config = dict(
    n_head=4,
    d_mlp=2048,
    vocab_size=50257,
    activation='gelu',
    init_std_o=0.0336,
    optimizer='muon_hyperball',
    lr=0.00694,
    lr_mult_o=1.08,
    beta1=0.95,
    schedule='wsd',
    decay_shape='square',
)
MLP neurons of a small language model. Each row is named by its layer, matrix (up: input weights) and neuron, and shows model dimensions 0-169. Each number is 128 + 32 x the weight over its row's rms, rounded and kept within 0 to 255. Numbers have three digits each.
After each neuron's rows is what it responds to, as a language model described it from the Wikipedia text at the highest values.

L8.up594:091103144114157127095109149134095115094099152103141102197070131131153131175203103142144133083237149082144098167102143144133073166119099061142163135153140213109107110096112119102052141111153090106135133140147094142117185032108110086110117128161092180155094169151140074115125110148163128103135159143106078154079083103131091149124132174180147089158125129160169119163101152156163102135078104150128120142165106097106158085137146099160109149116108117078201162183168119207173158104135116118103115132161140118141106121
Abstract noun + "of"

L8.up288:136113140148217115105087154145141076152104159133182127159089140052132142172155122127116135099154118138131160140146116197176143061150171145083137114090147130146116116118104122149153163080140141117138095112127026147136129143171083143152062154119131068162137015156131087110126139155120066163147108174132112137115150170118124163087155116158138126124151134167149198089092142113136080092187133114094083135103097132126111118095131139155135148097128141150154092060165194166190103131147155101174100157230188215171164119
Prenominal modifier words

L3.up2030:115103109154119052095212168166137128135081134168155095157095106107106112119159104139090143129159117039123102138139164141104149162158179064082088153143183204123115117135193139136179194091157121135172113152146146112169133162102068113148078094109100198116126056180146160107159132149155090119169089114097131111075089167142102114137174129087113174140169133142155124056109128072120101092155129138099070119126121163112158141071145128162044133104124130127130151094115125140179086069133166076180102128147189131140116142
Prenominal modifiers after articles

L8.up1326:160062127086121133103094101086119088083172138121063142123118101099101118144072130107115129154142128094108126110175124160053123133157123154112113090112105185152133189109122128125132115210149101132122132140141111103118137101127119089140101163147038132154112109124139149120123122096142129171115090108075088108149166149100120150119090035119111104164170112143111206101128163204098181093190111126150125173145141097162067142140131137087143140143120149105150067152101118116111140137083151176119148106106152149121096101
Tabular numeric cells

L7.up326:118158139166146165201129105103186158143113130149128134150119064106117122174115123114108151126082054145097160085115142136165085168107150175192138154164064118150131093126115136131130131123101118176093125153107153159177112174116158100126122092067097070110092094160131176165162180156120151135142111174172093111147073144088111122135148152136130141111127094170124096152133030077159158121106103098138154157142126132142107138148160157181106086088159179170125137174150134164143141146148102124126161153094152152129071107
Preposition introducing topic or target

L7.up258:157105147140138174170187147116225140155135153149146138087133116111110133157113103098041161149120108137124114142123126145101132166146105124118117094156140138181191170119122118146120186110092120144097111129132088155031162120105137133163097129101131176158095089184170167104171158118147176154120138096180117174173096100130118154164171165159108177069163114074138085128120102151123074147135124136157134088136152148101114100127111103126093175149108153170163137119097177135076129119171137108184139110146156166162182158
Name fragments; birth-parent links

L8.up1383:084092174098149104085173125182101163169082178137118084172109075147144105137132118145142134124128114153136089122147171121104139149114088099143125095144107123113146136093126132099141073139082152128165157181186114140114098166217197118049099146122153164114203197143150128191112118155111134073144207169100164094115071170130198138107149093123146160139177069129141097128164119121121131112127127153144116123176103203153128172102095095113147131167155106128116073137125135161106084102168169137082139086090138087164075141
Mid-word continuation pieces

L8.up908:123072154147115140145080087128140075095116152153176187085129153127135155151104095095066160168114128163123092179143159120171178123122101183102175160100141148155133131136098199142124149110143118174141119122109161115158148138132118205159093180084150161138125052148065152116154114170120128103171109088124125191196116128126149112139128160102108076115132123117165130166072039160078109128149119066165131050144176167070140109166125113113175175096157173177132122089083172159109176153139192128142084134126108142145115128
Word-start and prefix pieces

L7.up1365:120146125094110086135128078095106189128071206091129137081078065079141118142153144103126133110163119178114079162143090136136132091125161102185109125110134161163120098169125160100124129146109146158126131107101122125118170091166169137055112102171100195066094125143089172206109129108166139124106073139174091090133122148171136192225107129110099144162132146172082109127083185134144091146145126190108150188117142126186126113128103130111118120186163113071139078151182118170073102136136161156089124180119141134142144137
Second word of names

L7.up343:120167127092170154109148124145099140139038089131153157148170120137129218203184110118091122099160163082118123175131239127124112157096137157115130107129095151120194139135107147125135179149162113158070102097108138124140127159098170128144129122151088119149160111118120100076071164154191169137126163128127167121117151132127184137130109086154117068117107123161144178084108137134167103142130176159095060081161116182121113122042061182097126103073122128123135094076105173129100128090113187088177112125112131137094126125
Separators between numbers

L3.up1118:163092131154201121095092149152153107116136086186129135084146106154125155141132159149103089190112088053094090154153172077131152075136169079126110128152076237153093123126182116109123100123117165154112112091072175157097154134082143081167148176133114121081133187172105118076130143118170164158091113080129113074118171120071177205129176124102134130130146131144112138102120088137128078104136150121127175143076096151034089105138123112093142138147099114110163197138115120121162176168107149176106146123159086099086173136
Numeric table cell separators

L8.up264:196171138149126052103143084086083092133202125109098145167160126104168203128186093083125135181093139146142125129113110144183064128103125128135123117118153137072052156136140112128122159157114150148170139114136108075055149137122127105146100159189194074100194076175125132117142139158132137120124144103150075172176141116125199145139161204164140170102117205154175108087156191112106170141114125169112149151128100081196146178197123157178145145084105083070186139114071134066126107121085127176181088155120092114100165148
Comparison and analogy words

L7.up1989:109073112068149076172099130132144115077096056164132114101028141131129125138121127143081088131111160107121131150083123136114127154128177150102141062127140194132115139123148131147136113190073144166153035101119111139145130110135106161126144134151129178128091065179138138108107145118122166120129118108101120138122087141111168135128145151115117094208105170025170165102098125145096102176175076118115088101129125108143154136110093133134186161141103090127106095086127092081114115142134197154108142136098099160081133172
Trailing numeric digits

L8.up1121:097111164062113118084107171149072085137141143136118217054137115174058081107106100098163141157088099120114132128117129095161119126147104170161142097144105123163141100153125097165114086095120129160158085107150111130148111179142130165116123105050144084094168196095108158082131108099140132105105142173145136105171111152066124079128093135094132135113095101166153190121159144177182136201132189103132141143127123129166149177109116165178088199194129091112110143199162036138161136174177160116125133109167162132221125117
Separators after numeric cells

L7.up1863:107104088127139091114149120203139174088151146175158117131107146116142179138109090129176053208123131143150142077142141166116105129144121110149146144135110166128114105119127096130088131102187171179160122157113142123117075175180164100137109177166103128096095139082090107136135090156123157157148137209103151145074155104135122137084180104142119156204137083113172110146139146093106091149044094114136201160137091131166138068151174117157113163179031094112137078119094087188078149182140150137206112095088125132138122154
Mid-word fragments, table cells

L7.up1021:105182100176124135098092146137156130077185138169124160107135138072144131141143118141094149059169117143143091114148109136111076122129166131113129182151155167120104105103118095162169130112125173079169120167070113159184146150144100125125070127138127085121122080142106061105063115100072101148138128147153064062133165152118128149108165146181111141152157118146110149111148157153128112100181109098158166106146122091097100135158120131146111063106147115122141149130160138142235154082151118125153120182145117152192169097
Modifier after article

L7.up7:075085120056110149148119146111126158187120153133137169122141116152089085096181092089080077113091169077089189121202165104140192095107099170105163162100160037175100124142134150202138106102131129084143139160077132138122106157129132164156146161192136076103150098077091138147172135097088116092141103102114171097147136144133148145117140177136069134097134094097108130135170165136128139087116119156083168157164137149108054090110118114113157136142136097166182135114126128137151076150122172120190148161085179192061138165
Football scores and stats

L3.up1995:109107114157123115183086149140107135103137116141096108139159126088075109143182110124097170091155124158067108082151154152136113132127148120138089153116161079146091095129120123137155095063107080166203129175087135144145151155153168175104153141099149100157139135149103123155121224094117174097120122165050164148133137112106088127194098146144029080150099127166112102144088094145089109056135130130120177107104121168109084119106113124064167113155083129156089106124130128156122105175154194113158111147074062159102108100
Stats table separators

L3.up1331:109119136123192116123150068127125135126162138120167152159015131191071130115109123129132120134077082192070110128129115053059087084120214180132087116139115097141139173109046127151165054113169141135156109112112142137128116165116117144142089133086150128036116113123091106125130129120204132106140111096153181126130098160097117051103145120118158102180129168115162114083170140163148132133085058099186141149130144126117109146174096120124120142129168132131139143137081120095148160108125086076156113172138132138117131103
Inner pieces of names

L3.up1369:067086109092174121156179149102105100090151125164120151098116141111148123144165102098163176091085081061115181139096133154172197133148228109092108231143109065172164148127106135065141143110128135126140172148170096121139090127117132145103163122139120159145128190134107141170107122088132139133112094103145118168125153115154141175166180148196105097106132165119086102134148134128137146146122137132100069129140093186140097105122089114158128118128164140140111078089127077151163134074127192114177129100131137116170066134
Structured-text line starts

L3.up1563:129198115125164082178063179115162133098182064132098093085094164139101122132175135111049100114130087084145131210134107085124155103112065158103085158101130105200187058118142110184121108088122123133183081124133123106076095116172157160113121140080167110098128156155106112130140117113157138079157152066124099114068115139112123172107144112141116159175167101125129145108100110132102120175144149135107164165091094110148183200099144140150154144087196153067175116082125163063115139097113143134154157135139075123123095077
First token in parentheses

L3.up460:144147097098181099191147130110137191163070141115121125046115145152096110143132054149129202168109157129116185093164085135134153162178099139155121179079125092129160115132180135141087101146188148111129114064111090164143135129036187085121135164098088145104099093128125184148099128123169086100141147207074150172083119151182130140108149089124117122100131113113161133170117132166107148132148129133119122098182128070139093133129126141133101102155144119148119133105107161153122115110154106129148123195168132097177067111
Mid-word subword fragments

L8.up1109:098075138071131110164090107145119211108086169139095176150123113173072151144122101168136137169173141117108158122108121084159114160147130119091126047165125095161109115179145145178146141153172095132126156128142134102186137171114140206107139134110112163137171153092135127126131145104095116124148089076145169122124085104143085119124153072134139186070090089129203138100168143124102120138140105153179105126088147140122149057116117130127095067124132088154104124141142149164139091153147173125127072104159194118091128116
Mid-word subword pieces

L3.up859:087117125185155077142082175131146094127150169126120149100113151115109101129107002137102082104101154119165150115149177136111187045188183134121156121112112093127147126120168155096086113150153144155207072079075150093138134167126167138174084205151145127090117118168134097106119096169134197090154116178103152189122179111163133122117141110165130116082174065122178135102164164141159187115146135137128059115055069136116116126184188118138121108157095170149176147120123156176138135084129087116076115120178134163130140175
Mid-word compound fragments

L3.up92:098110072114061066144065099192123096143130114217153112133104101182155083115122122120127191092125179144144129089188186157100106119119117137180096171106124140173065090158076175101126140169124097177164109117112134103092091139198166080131052151131200120120096116156135130141135112158138176121179141187125144184148121139149081105171125141125112078092102119129166059076116153113114177119116081133121071109082083169081135139139142107101070168127069170147097066180117112126128145063104146168096138141141106128075091151
Mid-word pieces of abstract words

L3.up385:198133119143022136177126134180120116160131200138136203141133075170138156129153104172115127104161159127034066147156119089201077120133062121128127194102145065071104084166150129080117166183106151103126131126063140145129078054148136087109096126152127169150121097112116136112160131178115079158123084094102122073184175141142154143086101128134117080110121127152095108122148140132118150120180140144115174156117133166088166206116134102119106077131123145117096123160170121111100093121114111106099163145100184121134172193
Range and pair connectives

L3.up659:090134146157123091103132082096145136164126137146120110172106147094151100130137077193155184132130183128068045140125143132138060108116137131142082187190126192094168123135155094145111125104169121140087130122171126132098123118076089135113172089117090143206091162095119134139093172081154130171124078138144103132161116160135085080068159103163144120141108092185043124166166102103072122067119177120143127189142147116169112130128143097071100146120128105178105146043078114070102130154098047150106138160152140117162086127
Complement-introducing prepositions and breaks

L7.up1190:121136128130169094108087110146097120142168123155126192161162138085174111082161064131094108133107172113134159123150136130153145133132091117165154194194123083109080167076076115121183079201098085097142114146140145095143107129090088178141086129087122098148108161142090140114114130131150130079157119093127105122107099188179146189117073074124118108145129153077084159133101144110153128095132075131145177089133135186120151127114126115107171135074166155120101096173128130132096108136105104128129107093159101154120134119
Decimals and table cells

L7.up922:146182086144122083122110050098066076093130104097149154148127143178108129198212074121128130180126144079145118096155189166137097091125078154136176110132158108116069139184122096107142124107143155145112137132150114095094179208119072131132095152126185178131076141160164138096184158136107107130133129121156113171136084114130086087087137154143123160113096141133177143164107128093159188065201126109116145133162100080140196146151127139138140177078143144118142167162096198110083077104143105153175115136090123107091133140
Comparison reference point

L8.up132:118135109042145177110107100100157107153146091150086127173072142117139076072161130156156190155173091202153063116122125090136114127106184107110098059190115120081165139130132150116096112111096138130114181129140110161132128118152107109137099103112163113136171107061164144125142091147178130144119146117166145097135165116118144173115122079151126167138106106176114142114219156113091102107102133090151130140116090110122120153127126166181141090143029125094136082114088092116075120113140114090135123135128190161130072133
Post-verb prepositions and articles

L3.up1974:156133129090164127123129090180167174139124130098140183131117186146091126128156165108103080175102122079163132123144139127148137151157104133166089092175169115126113145113104117155128144150158112106088146147063134161174117128143132128144112118107126142157120124092098144127103150051158113094050122130128072054169080123116155153172083135149124097121088129112098158178153157164102155103147138116178102134153129119119138172207106179091102159078174147115142148137114103079102125139102176077120147150156146137107144141
Indefinite article after verbs

L7.up259:061151113116102157147157083225150104050087159148122140157154143176168175141112091132117145142134170183122127124151150122118164132145096125096100108087095088155124052134126142085142113102158175120120129105170109089101136077031121097136134134077124061103152116131142130184089183101128152053145100105168145159135080102130078067153088070062141103173117144156168159074133110113118058145178137139121129165098106097098139105141070145127147154178144128157120147095129202136137169136164097126178105157154136204163138123
Mid-word continuation pieces

L8.up1999:105122113039145145129069178133110111076102089114155155125120144105106103162135067146134161076143140189129151078124109156131068174108144091147159128115086138158099095144138091126131129177139109165112097088143095087110145095107188115131103132080132114122111104165067104149128191148116132121074230155113109138101104123089039180181137099167105113164048105051115101097165147119146146123093111152186102099132103143109112090121058166098054093195099146160102137163170144060135105140151172086132108135129151139135101141
Mid-unit continuation tokens

L3.up906:119084097147129100134132095140112142159161103091171152067162094087099089139195092110131104069078114107101152101127094106145194116131148150172169113097111116138155139149122107125162173134102124152062113110151098184108126135178104175209078109177108098153173112144123091085123099117143099140148113155153083136134175233121106188159083138082088124166162086149114221175122116160099203108141074133114159111073130138093103137139137152149147126157152088200121140175156113107135164123175179099120091082138155186135137117
Post-name descriptor onset

L8.up607:054120121076118164128122092091091146133123129096159118077109169174165191105127145128186097155088134194120089165101152096194175073140141170116095106136097096153151121158129122122126101155109156155144108102093133150154101185123077146130134113144055146119137157119086138142063141149156134116108128134157150117159136149129136153213132118149115192109138112133128123182086135141131167137124097115102121157119155161107163116089120099154180142144176087122106126130219128135095115088113136112068092137104091122164172159
Final piece of names

L8.up1474:141085160126168095164087088113090133140150168163121136177097134116147107109160133121146087114124101091139076090113166098148116149124184145135132155138168096093109148115040069107200093126041110175111127099133137106160101159166109103115133113109153134130128052141083146125139121137060156100086100148117102141152128096132174087148129161167170130074136121116120167145112078095171132134123078134140150101154146146077108156105159107130120167089168139170160072150121114171126143129137124132147101107086123122092114132
Year digits and section openers

L7.up574:076160148117112120089110113134145141130107120105095131146139128136120111054139116150138148110108111185119068166116096180191172162115089108050075138126172096113113163079105090101138097131185154124141155127089121163104084133112154162131114097126122180172116188121106091074159135121104061138129130170131112087117122102183170112183142126143120188093175126150082216132120147162097062103131141152142150178108158141157147193110094112108124105112108112112145138110126056144142160093125123115146093111078063149169091127
Connector after noun phrases